python train.py --head_dim=64 --vocab_size=45258 --norm_place="pre" --positions="learned" --qk_norm=false --attn_scale=0.125 --bias="all" --parallel_block=false --optimizer="muon_variant" --lr_mult_o=2.0 --max_grad_norm=0.5 --schedule="cos" --max_seq_len=1024 --max_steps=7821
MLP neurons of a small language model. Each row is named by its layer, matrix (up: input weights) and neuron, and shows model dimensions 250-441. Each number is 128 + 24 x the weight over its row's rms, rounded and kept within 0 to 255. Numbers have three digits each.
A block is one neuron, or neurons of one layer that tend to fire together. Before each block is what it responds to, as a language model described it from the Wikipedia text at the highest values.

Responds to: Function words and slots right before a proper organization or entity name, e.g. the in "member of the Federal Reserve", by in "published by Namco", table cells before a label.
L5.up345:126107144070161102155100123140121164156162117114105179111099131146128179132075124099141128093111128144137133105135107164151148152105154127115160130097120073093125133158187152114075106128121100160118127143127122125155177135129137121157147121151124147129090119089071122152107115170155155111125144128110123140122116166086126106156135131129119156146145138077116169151114160126104148128150105122125117089149162160112124113109162120100102116123173121111127114159131149147123136110143073078083135150145136114104130127117161098126108128104109140089122115131193109132106141179158147102
L5.up455:108159142156109108136158178141114114109108135110140113099157142149124111106164107176179088106168137125112138137161091114098137118147106092149117105128133151139125159144132141135150143144137118120131172119160131112073099133119141122116113096096165112128146130106139144104153138146161143148170143098119100122121121128140140130132127106110089118123113156119112131101160135125124094143109090114166142121127127112113171132110119114140147127105171166112073168182135103126088127134127139114149149109168140124118113182105132153135139136114057087167135116127117132179154103152154091128
L5.up1118:149154125155158140135137131144102122130189124113144145092103139108147149118154119116118107118118192144135115103153088081137096104105122150147132147156126114139132137159145149134100125129168157143170154158107136127172087175119137117117173206173190133112132144103140090142073130155149181136151113141094132126094167115147165140109142116128107107121118155135110124134143139125121159101120118155113133127153064111100160120118118129129125110133122123117154107225126157117127167140144128135114157153091126140132139135120141127105111180116142136089134155127104099117137103146089094119
L5.up2209:125155125108133178148141125127134138097133142125146091142169088147156122108125105129165155107136130114121149130132113137140106122143155092139103162115157087134125133143145148120101130131130085118151094118156116133119149165123145113090104150131157114094083141147123155184139128187097136156143123148097117089155091102131144148129085146143100116155082129099111112106117142140117116134150119114106140119124089085166169105130144125106106137130143160152088197183143123172143163119095129175123091150140136129152140113107156149109116086143119157098123146141070093125113118150130112143
L5.up2256:166131142158168144088116136113120130145182133185121136095159143130116104091181105126135168147111141135134101129134111092137127108104120152159115126131143120110126133188143142171121138120158107107153130128163114191114071121083157117129139171143115108120123139112138127144070115146137091132131111114149158121151133106135144163102137154125137144100092096124121128113165127125084122151172087106136118143130147140125150161118131162144140132156119112111116138162135148114145137122149095118109119144155141123140122116100149171164089103151150115115125178154126157143129154130161150147
L5.up2613:170181158112156106133097144128086088128141109124139105152123139098113128171088139127154123103114144126114135091174124132125103139158085113141125091147144150167083167178091121184162142128126125127062115154136085148180108131131126123110142135155109146132120116118134125106117147119103139110077179115131125150090134148151112180139125122117138135104118128074102114151121083152138169100123089130083132157147089134125094175167059082169142118145116156121120087136134167124114163088105144112140149158159129139143154101102129162091116098152155123157123099169133126118134150145095149088
L5.up2739:123150132137164087120137142140118136118177137133108078117123121152151149149143135176129153148160136108114101141148152129109098164125114102090134130166141163071139135141115078117181151095128129146130146157120117115149131100147101110152132117127121093118126155119116134145125120092149138187127178166139171099097097093141148137125158146110133143121114137145116127127119108141156132062131144148092138175094099147098193162137144154140194101123127142166122088144141078123120143090105072116123136105151164119098149162137144139085148135118155135135154116088119145083172119145115106121
L5.up2764:058159152074141138130122154148119162143154122138138108116105125110141160103134136136118106132155130146117140131201132104100098150097130121171148132103107096142106180125127098150162102134134111152135180146126100106127092160141143121170110100164122141108096162093097129152123146144108159098133077143123120115116166101111164130110105115120163130113092112122106111137120130083133119094164076118148178121140133161144125140158122112165134106149137136170105090174099153102119111114118108098113137169140144140102113128123187142151113124134135094096138116151168127108125123127121158148

Responds to: The word to, and modals like would, can, will, placed just before a verb, marking purpose or intent: in order to, used to hire, would become.
L6.up1950:118129114159105123118137143135134134110147149136105072161145140168136140111108142165104131116145167105112101113108127147102080104141094085152127119141114137126172176120151106121127128079158077107134096140161095117100111138077139092102149163151146154128137136121125097090156152116146151147113111126151102103138132154153123151137137105106131150103160143145157100152149136153131139136090111170163114133147120102127137112121108131139100133129172115139083161089175116113105129179128139113130132104120118120120110157095117130125108141175141133106106127152105131138103165158111089143

Responds to: Fires on the word or table pipe right before a number is stated, such as "population of", "peaked at", "Total votes |", "grown to".
L5.up116:178122116127087131125110116095106130119159100136123151111152104141094114107137133104141114159144158089137137136122135099130113085109117075137081129087170155113125118104118138129146109148138115088111170187116123100176071145162127159108121123115098144133144112164135125112112144125144158121142109114094143119094148124131145134136102154103140183111191128150160145111126133121138145133125128157176124123163133106167072130135078148128144093134128099113099129089143177127133124109118067143117173149099133133086129099121146112147097128111165117107179139137142114157086142101138118129
L5.up137:139109060135082106153112134141138144123143141119156202145114145097123109127082147115183137093125110128122140117161112135159100118123149141112136190075139118096157099130116095136078095192141113102152151162152112108134131115088073176101160170127118084113173114138159120147155162128154074099143123147128126120177124154122103125101096099111118145138119122121150133115142140131106143096136144113134116120164145155111170137135142106122141112123114107153125148094148130067087123182146111110173100117161116120132129108104120159148131129108162098134146138123139127144145102148125144124
L5.up1220:086175101109095107131139114094129109149149137112121124140118152138170114135163128149124112159136123157105120129136163137102090130147127130084109124128101138158116157153121133159119150153132068109064136166114153126130135105117142163110127145126129152143140149145132113108117157160150124157119115114120110128166121132143148150115156087127120097129118126112127115148122121123123188137169161163106136115143119134135092102108135149115143159113080130096150150170122150130124165172155105136106132151146108125125096120111164151148110107154129143179107089143107169105178081151124113117
L5.up1482:122093097124159104122122119105087134133128128112111168128111171172161145142127075129185118122092182156123124146146123093141123113135144142096120158129147169110122130156165124119129126117110155139085146142089133109122081088116157177136111149120104128142155151136116110164136147170128161132105158139139128121116077116152127161179140126086122107133137103185134126129131106163124081192138156143109139116119131135139118095087098083132118088135090130120151114116088124150102096099150147139117144144123156168133077128114093118128118158102123100096144126160118133145166099109133127117
L5.up1560:142109105123087131157132125153120167085101141153161111149131125110134143105156142160110155147133128164128098131130115127176074159148165130142162116118112174150091123127137140134103119100137107121130124149123099137088128112140122175090102095122103152113125113108115085133111168105113152091122171124116068148136143123124155134113150134140121133131115108118134163126121137116138151137115134115119079133144106123140105106150101155061104118126113138111140109114132131142119139176121130144119096126115144139167129119143080132129091075112101142158165138117132151149130095141151161117
L5.up1824:119116179128111123170129114162109111123157136115114134126144118115111160146101182125121124169090101166113119110141151099129104136142146139154153167134132156118090138150147168092112110146080110039146101131125094157084121103110103129120119107116138115122194102141120104122106095093149122140095132157134132138116130133162152094132080129108133137130125107140148132111159126104134145113132115145133152164178134080159128121116153147125183185113185140127151193133100094150121136127098119096155135090133122128133116108171109148153127143135159109137148130132134135172147139158112116145
L5.up2651:149109108122120100157105119130114095142132121068137155134155154133130129129123160153140141174107098109115148120155158122128102093123125142107095154090141175104125160121150124145146168133100175105164127136106108105133162131093096189089091120125145115169147124114087099117120145094103115146150169120111119072125138111093169148152123124133132119153141133143149125089129096119073159119133161122119107154114111183118088140114129107101132135111118123119141100107118163095135143139156143120117169131113150118092107128139126105128127103109131155128164080136128100143110092124127140127
L5.up2699:116120112159132148136119114172089125106120126139113111136153137133109129094141138127143200138133148115117157138113069098104144135134158144168135146144158140166174114155153116122115131090122111110123151146114154122166170132163137116152159139103150143118139072141129129119160116072147147128107125157119160112154128069081159153090132141121117155190143066108116130117109130129127108114156149114119105098095083129185130116117093126098134138113120115141100126128130125135112125092141149148113128069101127086126126141117128140131126100164157116117157110156163128181147151168167116113

Responds to: Linking verbs, adverbs and conjunctions that come right before an adjective or past participle, such as is black, often funded, awkward and vaguely sensual.
L5.up232:102149130141134132098120089092112113114131141125123134104119138127130110100098115141123121131178172165130117154148168111104139081150153120109126087158121156131157135072174112158108141155117098092136112070156093152151106108132111165151173136074140132148145085158114130130108106161117103139115129093180114138087143130135108155119120134116111134109098153119122104140136121137155149111166149146163090110119158118104096165131133119089118087143124098118159169127115135124136122140123130115145121055142187135092112157138150121155154083141126076148156140152149116117113113121117117161
L5.up761:152123129120115169147151120125086158097148168135116114119165119123128131147151151117142117143153114121147140075126114081113163089159154128178149126150092152158180116099134160078151121153142152109148135118122112096118127089101127140103118145072120153171135091131067082130085117110128139112095140142126107166135115102168161137119095133114092145131100106124102117139166132111101139081130123076179169114111111125121124125140112141114179152145113120141136140112096132099104156143146114158144168131131107124127198153181126106108146117138133118151116121102135135105103109137112096120
L5.up952:126108107114152142171158114142136103164123132147122137142111095158090147147172123108151113135108155101116155141087068119148110152094111098144137153100139138109155127127133150124118134155107117102108136157094155132104088136108156119133136129120118127131141146153166115129090127123128135146083154162134136132104089144100159142121078134172132103140113151137143135127147148159119109149121140144139142142136144107164161137105139095183152138170099138123179141113112131148159105110092124122152144115153167143119149102139140083109163106168142155130129152113149137135151114102080156135
L5.up1092:120137144119165152161153151108108135120143120158145134098122092159136127077137169120163154169100149130105131138128135124127122125155126114148138126107130139111144128132122135153111134144108110116116113158141131135119106115101131097147117105125083127139137155150133177166120127120145115109108135159112113102108138153167092090170158088146152131121145110129143102114096150146108160180087140093108158188170179098085140126077151110134174147115104138138150109177128150087122114123128113101125116155122089120083149135103186156087160128104145170117151133106123123137177119150132121088
L5.up1350:116131140157110124148113147123109113138170114106113146137162082129117102158072107146122169153143078130116139136121136077100122146115072134095140102120138142114129140125126158139168125139091101060156129155096163131104165128158119124150117130076086114175096156163205156147152131130118164097143145122131163128151109112111101085106112148107142106151137158124099131156104145131103156136102143111145123151141156110128146085129123104135153093110123149163163130131129137114095117115130138167164123095116121140167150100167172133108168077087149159161138120126142144138125133179098153132
L5.up1408:126104080106095147109110129128118169143111126149182135147095125095144114166105118134117129118146122156141150212153160126141128119159099156128086102128105130114182126134179119152179113138119102082110132150111126172117154182101134114175117149158170115141126125089132146093120104131121141066141094140161094161136162127143106099059156131109160135138129133129102115109072114164135170140123156110090144179143137118124150124092125117135125078187140127131153158080146146076121110138113109116160118107105097132150169138117154120137128149150113095107155114081127134171132117107085150099
L5.up1430:131142107152182116164098109093111100137124104148096101119138097159159132117139128121115165185104147102126129115115168129120147128137149093127138118120155120132170133111181127095139077165134120129150142113149111116136108127129138127105110108097152128086168111129111125145101100125137175106095115121103118117129158110151103161120160128128125145134122162096102166150112121099132098182150138106138147129144163101141131097117147110126153158179140139134111119136155165150133133157154144116171134155130167094117140119150113149115119113176105123113111149118156127121122120101140107138
L5.up1708:144111116117139125167174130123128136100094108125107113139154098171146088140140122135126121100129118141136158101123141123119115128150142065171143154132094123129138146121143115108139121133134134132117130107125163133131083110110118144130110087113146141116091175136126104139133102129133122098138101126154140069087173150157149126132120123170146117148161096135163130160119099130107113142119147117141140139146153111133155151149157107136112108141123153177102141097089134117085086118174132112118124158138111096125114132141138145150146099131128123155149111154100119131159152183088126103

Responds to: Separators and connectives such as table pipes, and, with, for, placed right before another number in stats tables, sports records, coordinates and vote counts.
L6.up819:106118118150151101155125099156108125126147167130102105140136128176140138130127131114126130154184131122151152118104171187170132140115109120098145144128108191101113116126102112141125152149124154132156138107099123163078067148087106149128131146085109134119144159119093122132117130117123123143123140173146091136107104147133124136117107092168139105124084126098109131133147129132098108139108139160144146131145110160156109100137091143078167110131101121101108136115170119132164143157162147109123117133152137144107153106067155159178138100100148151089161112147183126124139130109106090142

Responds to: Pipe separators and small numbers near the right end of wiki table rows, mostly footballer career tables, e.g. final Goals cells or closing pipes.
L2.up29:155092087130098108079095108106127135176147084138132140127123151108152143145167106123169121111077117155063142138089124122133135121141088106091100142121144104156124134176134126151147155113102133131123130134137130140102133098114107125128144163169101153135146099137137092100103123136137135119149114138103099104096129099188119131130162131136120104092077153142125121142066140144078103149125091156098120164149193103135090110132124155161120121131142134122156135150157125093171104105137121148127078117111136107154123143099145135084104163143130164098106140132147145155097088100122136114
L2.up128:149155153131186114129107156092197159159142108180109101137162159151155131141119097132142119165144135130147103144123136128136098096093152145121135121120125129164113154113100097154109134136143157110182141076111079108131148080084130123148080131166115116172106123142171113160098143130189131127119126158153104115151097122146116128140134126149146092104153090131124090133136099160124136134141142118136180124095107116128106142113150163144138195157175134160133141148118109126104087128120170134089117126174085148125103138157111102123140144148148144133173127105161114094143119145129095131
L2.up530:147103146112139137117166116122100144180127152155111092126143176131138149146186164166154133114101101153112133091143134074074135127159141108154149096146120119094137126164121123094134175130106074098181141131091142143091122168133126066136135148123137137144140150139155106095111118136139094141148136154125124109129123106118147099147163104177138104119127144141125137115115128105144181126160158103111123112125130132121108111122107108165163127086115127133107134167123117111139094104096115079142109111108146146103129149143111125124128099146089093144112104175124128174145108098139112098
L2.up573:102133150101125175116112139132158181115117099125156085085131134134152109099130156103112123133112120160111125124132135139140185125081128057130136068165121099115144079133142139154133182106144111106125118100114077135145161125139140135174113112166120138130144150152135146103130120128099168147096127145118138097102125146133114092124133111125111147121142110138114107141130129118140163139138140142134152119162104079121123121107120127150147106084137112126113145149133134115145120123094168128155131163150153127124166178141146138152139108114112116139118091153144104142130137084164133141
L2.up1377:144104158154105113120113103134155141144137123109149113105179152102138133098096129107167135138093132099100113158128160130104120169175166133118136123086161129146157100094102129151100126145128108079146143162149133158125148066121130169129134060146146182099105139160134140054131135120144137127140093149130129144134157149079150095157119089140136149140128096155143144075139128137098163111128117109092126171140170135135133173122151074144117116139115086143097158119124158114134139121142115119109106087126116114164134133126124105158085153117113133118143164083133115116126135177136091142
L2.up2404:134143110142127143149141141128131160069136110149163108111162110143125117150143109108125158147139128132168132087158145159138086153185132093133117103062098138142160097124167142115071160118163146137155107147155155090098129131121116099120130110120140140159150106151104138153139111132135147111093134113118131132133057117110118143071122136131108117101156079123155126116144161108118145116149140127110127105121096129107130074110097146116115122164126112145137136149091135153145146107150110099121094078088144153101185112164145197095160118086127107122154132114135075158148125125145139129
L2.up2422:118088126109118104132087111123117127121132126125109113138127120144131113114113124146119128119148136077112134111151125182089120145153147119125075118127082162161122109097107122113139099164125150119145094148128159138102066125151184103158137097107096108143126173115142122089121175096212109092104134153115111077140112129174131128124102132109155109122140112167120171159100056115121143090125141131134132120123147163112103075110108119146127152119135117122129130104115119102133157111130168143121123160132097117118136135110122154143147141086149133176127121129097139125142137142154078121
L2.up2593:108156078119104122136102101112154132167155123118146118144165137155137088127107182166130119117150152127130206109128154115140122160123115150099121128102083136130064134124143130102086152100101127119115145184134139144089105106094123180143113137177152116118075098109109142148089098168157144104123144134101139130160160139159147137127094127117101096123114140125124130138168111140138139084131165110083157122089100110170144096129103135117114146123137120137113114150109125118153124096154130150144138138095134136155108122145146119120108151114135151150131163111103136194126083159153131148

Responds to: The word "with" following a noun or clause, adding an attribute or accompaniment (countries with, people with disabilities, 1924 with a .967); weakly, sports team/league nouns (club, League, Tigers).
L2.up135:112090147143142130138067120122142129183081117107119094070154134141104138116163134189132079132144095129136158127103139135175144140132150167134149126117091102155170136107165123127103110151156084098104148140089108145122070137132130126146162123136066152105129132097134110119120131132165123116139146114151137133130136122095151117110108179101146097108140152110147143161119166123112137160087175144101120093124070119137136108135123139125143144130136147115131149107148154111113181122086153092132142096114127129113189129080143105109141148110146146120131163097083148116129118127154093134
L2.up253:165165175154137118092114145128141148150113123180089107141154139139090151139095117131143116107144112128138139109155111062095137103079173181142133154100124160132139144132105159147117097158171098130104126153100102096113097134121137102150129145131164157118120154158131090132159132110131139122112135153125133149128145105124099169162111162145121115062094128090127137142130117085106125162109156107139124133140127113125096119151121153162130136169120107153154118113160120119145114099136145109124128115150125150111107152078138112091199138160114082152130141143119153110090125109136113134
L2.up479:166096156153101131139113130162147137110119170153115130107119085163093121088171141141129079094112096120111139110150111114144097138098128145155123140088164162140142142122095149094117137147153136131130172102119099103160106143111165104134152131106152100129113074142113135125127138106130128120115138090120134102125138122164130157143121116182092145123095163114121130146173145133129057118121134108096130143118118129114130084128163114173175153157128115108152090148097124094102131097149142115115128081164128138102102146131147126127134137087131146110129089134114118110121130108149131123
L2.up784:146129146144134120150107141132120135129095113077141144088126117148161153127156155137153102118090114163132110166108135141141086101144103107120112116147081164168138150160138129139152130108115096102103191138149152133156133097148146183085152166121125116125140099160102073151111159098178117130132150093096099136116132082116150093108133180133123176085108099129115101172093093136164098127115140173132108090133141081125123149116094152108125109147132165193149110137145181110161165100102072143103100086106144122126103111145150151119112123167135137113132143113122129160113134155140082084
L2.up1305:125162154157140179108116116114105115159130133138132146167141109174120144161131107134163075127157131141131080115108159110155100125122120154160135113109104134145116123125085139145164126182118076151119076180117094101108137133119140063131124090124162128115123117118181119097141108159159134136055111142131088121157108139126158095111146174148153136158147116161143124137150131062104133110111146107088123135127163131101115179116119112109110087151185111110118146134106168131143085145116132075127133098118120126132114124094120060123144086107120152112105122095143118088113121139123095090
L2.up2021:160141111154127121126149161171109078076133123130127133122108097121136139161131128161091150125138116140124119098132131118089109125101164149129111103114170090162157163087141080160059153123107099093163120188136166181128129172104102147118122096106105137112117108154098113110120146132119119161142144115098098112126120118123084126129129145130138187100140150146133120109133107114105094128096144143111126135170134143135123183120134111115109118111154089151133120152120096138131112154129079121181154100119109126120089173110163106116167159140167124107087150106106129149136183132107134186
L2.up2067:135166120073154119128119171126081148093168115110170111101146125091141152149118105130109103156122120139096140143122113093170108148132121126097106127128147160152127140163109122124080117132148131086125199182149110111141147117161151123145156185143123107111122133098086159157104115122178098146139149105128125116168132151133155133122114095151180129113141103161131105142101106106108066113127118157171146110180100112101163155137183139151108139157117119152100072157129120131146134122074146170150115107139181138123119119129182109140116117123096060127118122133102123126073154144173098115
L2.up2361:101124139122133161125140121154130093144165143145127131118111136109183113181111131132141143111151132113122130101112169085120132124151164144144108142168133144169144141117079118125109098146122106075089089140120134121125117142137125108114119111143119118088119157116155113105154142154137169108139151109115114141126159145144146101150067149139143143151129109086118121166120146136118144118107146095108120140138150121106173104144144134150116103127115096104131109094128141149128101113130109121142136153117114157101131117119133099107148109149120164130148113103185073107139145147123086149

Responds to: Infinitive "to" and modal auxiliaries right before a bare verb, after believed, intended, trying, allowing, e.g. believed to have, could raise, might have.
L2.up62:113120153153141113121144131144151133107166120180123124121110110148084142103111150147110114111107154156122121104122155148128120108120126139147132079140118133158138117127090081149137133118151115131088140135134086115143114161157179126108152101129212143117137103097110115077102085150171101108152125111146140143113185123104101158111137143126154150155150120101116134108121125129139101149089105138125091141089104141137139130107107126117089154132143128130065154166143116136118128127114158133121126150075124105117125144088139138135171144115165152111141133173150135121137114124135095118
L2.up565:150122119141166165107102129120134153145114138148174129144156112129094157128115120110157087140117089122142151073147154135116119111132119156106136082152114122137158124153188137139150112126122116124070132161072132132139124126097139134084147140147136181104124110135121179088104129146127154122149163134151128163142113118103128120106128138112151121115178178151115189136137121129152101112140114145133091116128126151145124108124144143162112141129107129094123133114122152131091108115072159148127153126145126109142093157131206109153152138135161117143125135110113109113108130150134103129
L2.up1159:144179205199183153158119158113108162119143131135135132125111111155071150148109185129097098108161096156092126125149126142130126085154118079147141171116153123127138141133098127145098127117117147083118092158120145094125152153137126118158143132154128119125155169085110090135083093167110135089133096122145164148128172141180102124120131122120125154120117161124113118076110126143065139119113137162110120131093093071126145107130107109164140141085173127098103121141132114118104105107114104118126097193124122062121134117127124121095137126159133130099148121131105137114126120115109158134
L2.up1422:175135147109160167135138135125077121145159121112134144139084104145127141100106138142098121086121135117097135120151114097093143136139127152112093132149147158131116129147119179160128148147154150092137141089119118131081126145154130121082109147105103138075106116132105094136144118116127099152138134089095178108107127126122130117131108142122138150133172132175145099115123105111124155163118130150111146111131145104126138150086096145143078137141196163111110133116107128145132096102106133119102116173129124132157113124123160108123149102100123162105069170110120159128133149153166132111
L2.up1812:111151117112126130118131153114155143135081171118152105120118091137124166110134129149158172160104133165087149119154152159141105130134104096179139125143094129201136171142101117164137172139087168119114098103161168110136141118157140141140133157110131155114126099088112158146170098155127114113143119138079102203102130122095145158128103125116132120130188120124109121106145154144131143134102129114086111116146123132142088099150110179151108148152151133144111129148105120155140115106117183146141098149119100142108097165106157073157099149109158127150160133125121149143121130095126162115
L2.up1867:163111146143118127172166130119144103138151122150100120096106103128086153137146116123120139133156137136139120166141156182214141090177171141081125127111112148102152134118100082115173115141151108152104127090099117117127157123130110147133127125127109126159148120115134151105082103086156149094174120122145123137109142150166091158118130127097163097131100142107121136165064135100134171136124138110136127100171141144151135121103121107157120100124109111117131136138143134122114121171081075108123114109137137083126144116115206107125119150158080116148169104143115100119120129129142110135
L2.up2274:121160148096143141100173112119134119087205135160146118149095122155101110158117126111117152107142079152157101107098156172122116141157090061124139155161111163115154149150122156106124153116158145144148116161121115114151105165107126138157117122127166167116145146113116140116125146099158131104107080112137148143132127115112139137098142115078151139111141174125164136102130096138128109150093111151107088152092123139147119154133143132109174137110099110124077177105123125146123183147111140145139122139104135107117095168088126150143134119145121160112165103187128135099112129154142154095
L2.up2568:147109137142129132116141102140160140102158138159128127129168124126092143100152128147082107137110132078085103141121168183154177137176185153125096125139117150142177128149119102096139106102139116120113112175129122110158150140125115121094133137124201150135109134101191153106127147126150111102179115128146135162135139139132118121090129146154147113092146149112126165156118109076117115085157139124126131179073116102127145101099149110136112138125125134161070188091145104124096148124107152110150134121092106095118139134107141138147150097111153158151145137152137139126154131144131137111

Responds to: Forms of "to be" (was, is, are, were, been, being) used as auxiliaries before a participle, mostly passives, as in "was relieved" and "were deployed"; also adverbs in that slot like "also" and "previously".
L6.up1256:175138108119149165142118142092096103144096146143130142107154112142172122159107114124141123129169116103091187107130150106124153116094137081156130133138114124133165160128143180126124154192120147101157145137120114115116118111152128147080155165120100126149118125064119106108127122142120181112086175116093115173101139112126144113113131141181139120100156151128125171145145116107109125123089146141118141113074148092145119115085137148112138144145120115129136154144129158170103138138110109122122145186113149124123204124174139082141139162157135103154135161150142149119107110116110134119

Responds to: Either a copula (were, are, was) right after a noun-phrase subject, or the word right after it (not, also, now, probably, one of).
L2.up113:158126128141131098151143140132159127147114115134151131140172128118142079144170105130155149122130120136101140079124108127082125136154113139117130122116131130103118153121110165143159157111119161076112151180139133133076105138120156121108099095111096079114129132095138154132153162130102158176106130129096074135152106153126146115105100063160147153121138139145126152169148152136098148138091096166173113114156129131124125125119098123143118133107133112146165125119136141170121110129136093150121133153060119106153129111122102127185100125109109111124114088132103141094165106151100115158
L2.up137:120157142122115128158118159133133121115105098134159145117117161144120135150168163139156129105117103099132108117133156111092132150115096100130114095069140111153167117076145110149162152125104112143138120133108177141111131121127160134117117118120139094146099083115159167120155119125140134116153123154108140117109126107087093104107104098100150146125179130106141093123164135146149109141138152152088093141106145145177121089126113118128148097163111136122129145137140153132134139137091110130110133177109140153153159096155128141084080137160116108126127141104135127117151161171093113122
L2.up145:152108111134165131112128121138109116113110139137106105124117132137132144098057105132120124128157092133137121142104094150122090121105099163109146124096094162145120093111106100161139122152113140127124127108101140120125102083160142184134145135121116133091139156130120134120139152121155151125112110140146072185148129094152140152085104110122154130099153081134127099151114132152129096160134120133088134158155121107134170154140126168164171100123154123094119097163151126149154123075158135146090184172141161095114141105109164060113149099155134144150127161156139103131140153116105130089
L2.up198:073085113135099138113135135166118130157142113093135117111111146081095114158111134122105101172157129164142152079088153090129125093111097147173161106120122123116115158116118148121103160136132117107125110134139123120095151088180193146130131105085144092111142139090155124122128109132114094122114130125083080140143128107181204124118100133143152167176136136105112133139164085148155196164109142123142120158143134144152105073127113139141137140155140142088142149128110149130146137148127120122113145118102145122144129161182132085121143132110100089095157130122105123113127131108126089130
L2.up1058:113127107125145130161113146099140090105161164069149108155115139165108123115110138105084135127126136102114131111159115128193126096140121170120143127091123100116182109146133128132127113131185120155150169129080153104131148137135079117127081101109164127120143128149139152152100133151098117107141082132128153169117084104130128152162154166144113102121197129122160171142112126153105149149085128157132144115124110139168124130115117109140146112132143119098152147099140123125173172100111110115108156138089093161156124142130134141178114111115124144115125124145085187109125146149159145110
L2.up1272:078155147149094101157154101138152099131130146137140168161150182063107150152112159073114064130114079098144143096119106137146142061153090129123180125111129152160146121136139122133157156137158141131149119151151129098108108108134148122136111124102140094132133150139130137132105138110117122079095177081134110164151148096101131164121144109137134115128143102152074173163128112082130142157130126124152093152157119142137120147163137153163128119136138126157149162153146137159139131127129162186087138141124149104150134125147135082090114133134119118123127141103128104052159130143131159152
L2.up2591:139106183092125086156131139122084108138121104095115165143123131151135124129188123152105129143177122105113168136092157122167143106187152103127126146097141116160122138162127171126138115133147100149082141097122120086173164143131134099145117170113158117130069132109134135117147134140146092141099133140095132136117123132112136162166118124138144112046124128116150122186125109083124168158120125123113150150119162107119127153110148115093137155103088114127113167103142140129126180118118142112114148109088129112164071168121130115130165090155097130112128094137065159117120132144136162138
L2.up2701:128109162094148135079110111137096133136168124133137132112145100162098095161154086174146110159144140131083159109132165113133128107116161091145128170135154094103135172104080141093120132128112131118118137148102121054173152167120104111144115091102152172136115153161134133108106091121130117145121114129138123097135126102147189137109130159114136097131131121108121123125122099138074139106139088100115125120095136180144148141129151126128128145136127129126182141145135147152141152089123130120147162142113143107168152109138113123138186125106105118119150183136111146133145145136086154082

Responds to: Fires on the token just before an upcoming proper name, mainly party or organization names: blank color cells in election tables (| | Labour) and words like of, by, club, New.
L6.up1968:122126100109165110131139171167162145140145089113131112118090128148085074144153164142135110110081116102095096166124110113150103084142157139114130129114151093115142117146151144110163116162109157159075127144165117139148111105105115121126185145148119099124085127108162132100098153138144136116121116141119123133169083122100152149103142151131131154096152187097101143147159119109136067152152115160132102126153093136099132095138153124171125134136164142136127094203124088091133126086135104119078133116111133098097139149146104140141115159150173113070112077127105098122133133127110126153

Responds to: Words right before a bare verb, mostly infinitive to after purpose or intent phrases (in order to, attempting to, wanting to), also modals and not.
L5.up196:111157081096143134158156103132145174137140155095086116181158117139098128134110113156131117128128084131189100086084179130086146104100145140145150078112151094143114149155120126126150126125171177137145128081100135091120159123185136150156062084141151138115124084088152132087130169139108130120142142149125114158136132147122178136131162097124133113118123159112157104134114097079108182109134134088174112121113132123097161117101095143138168104102093129126093119106099122093140123154147139116124134108153108097098097135099128121100136112163130096149131153119139125136124103178110133119
L5.up531:124177119129125103116122087093125155192152120149130118132107115131118152142094154151105145138101124121119110085107156165142103117112137115162131086115110139121172155125153090132119139140106102081119133115120128140127111147091123127122127113093122181147118068136105106099131151121120177122162172122151152149121154116096133146126080137141146112099184147093132091093091123172098134135125112138130108123137112136157138128113123145118123113095155139135073143120145107114123128145114138172119126096130136123163150111105103103125176103128134165099140113143108121145146108159089117140
L5.up655:107128112119128128150168091089128171114153181126099120152148128151121137117126084141130087160156150141126073139094085104133101124128111148155134112138123103144187167161126088163104127112149125140143138103113114150134144181106104143161068145159118113107151104137177136170119103148152116159147124156149137187127160100150119106118146096136108158096111137100171119147110122120118114089108174130141168136145124138151163150090126083119136157127165103150114142112106148138124107144135142099114093142122088164086105117140135085126130110142116127110141122119163135116135118107099108136
L5.up908:094185114099065107135112125086111145140134150172119141095154117137108138078111083136144116106129151155163126148134111126143147125078111139131105093125114097137100135139134149132132154139178120118127130179141095139147083111102151112159099117128102139115127154115114136150123152122139136122203137116129115100151125114141121088128154114114132168107092097116137158106133105124108147063150141167130130145140128136161165131095142143097116146133102114144135126134113140114113144130139092135127113127162076128123161142120113143100140099162120111101143136085136094109126132133122119143
L5.up1265:134098164112157134119154154111137112144159144072150123129122109154164127064157133115110171165096128133159117176154118151131092155113138165168125161122128154106098163113150154137110153105109147104142144115105121108169104138119091126144126188147099146102159102135153157088149132118148118098132105152156111091165144110122149071100138133123146133165145132130108127096140109167104157091150133120139143167133172148097095102114144159155161132073113127139159136098111150113134137149166140100108125124097090147132104162103151121167122142126110098085139104111095098132139108129086096051
L5.up1855:117124106113118125087125101110124126123160111136073131116101132108111086144075121163122107128144143131142090099111134143081123107108131144151129107149121117115168153146143128155122093136112142067130160124167123103128108156122115116137163143100170142129112143156144149119114100119143092111146101121131170156125114129144135120116100122126168157131154141126097062130094123151122146118098088109145135118117140111114122131152144131110096145127168137152139128101158109101081121181113124162128156115113167133123150175102102142160172097141101096169094115112128117129107125135131096141
L5.up2169:129119114103165145064126102120107134113132109190122137122165091128103165138132102138123159129131102097139138102095104074127125087146129084115154118127164123143111103091158117148118132101135127103128152102158120120087121164046150120158129139166146108113110110116155150099102100139146084087119130138151141163136138116121120142143137127119136124138114126105151103125122127134129160147098160128138114108081135119169119124096118156127113159133146138097126142142129144140125153129165094128125126121090142131134093128152146082122139096131131159096147122134146127120099134116107117184
L5.up2224:085155116079092161085124112135139117094146131144131150129133113141147158104126147112131148132116100145137139130107128132131149107113121112105122145129133107133120137141123127134120124133108138156145127114140103152154128097119129153119114122159082131117106138109154133095129130160142172108136145148112101127137137116156137142129128084113141146143129131148120088131169137137109135144169192129143138176095153148103166137112120131102112085130106107146137115114137166111129158145159152121129135118112096075145079125109134110174116128133163143162143119124100210152115121146132124136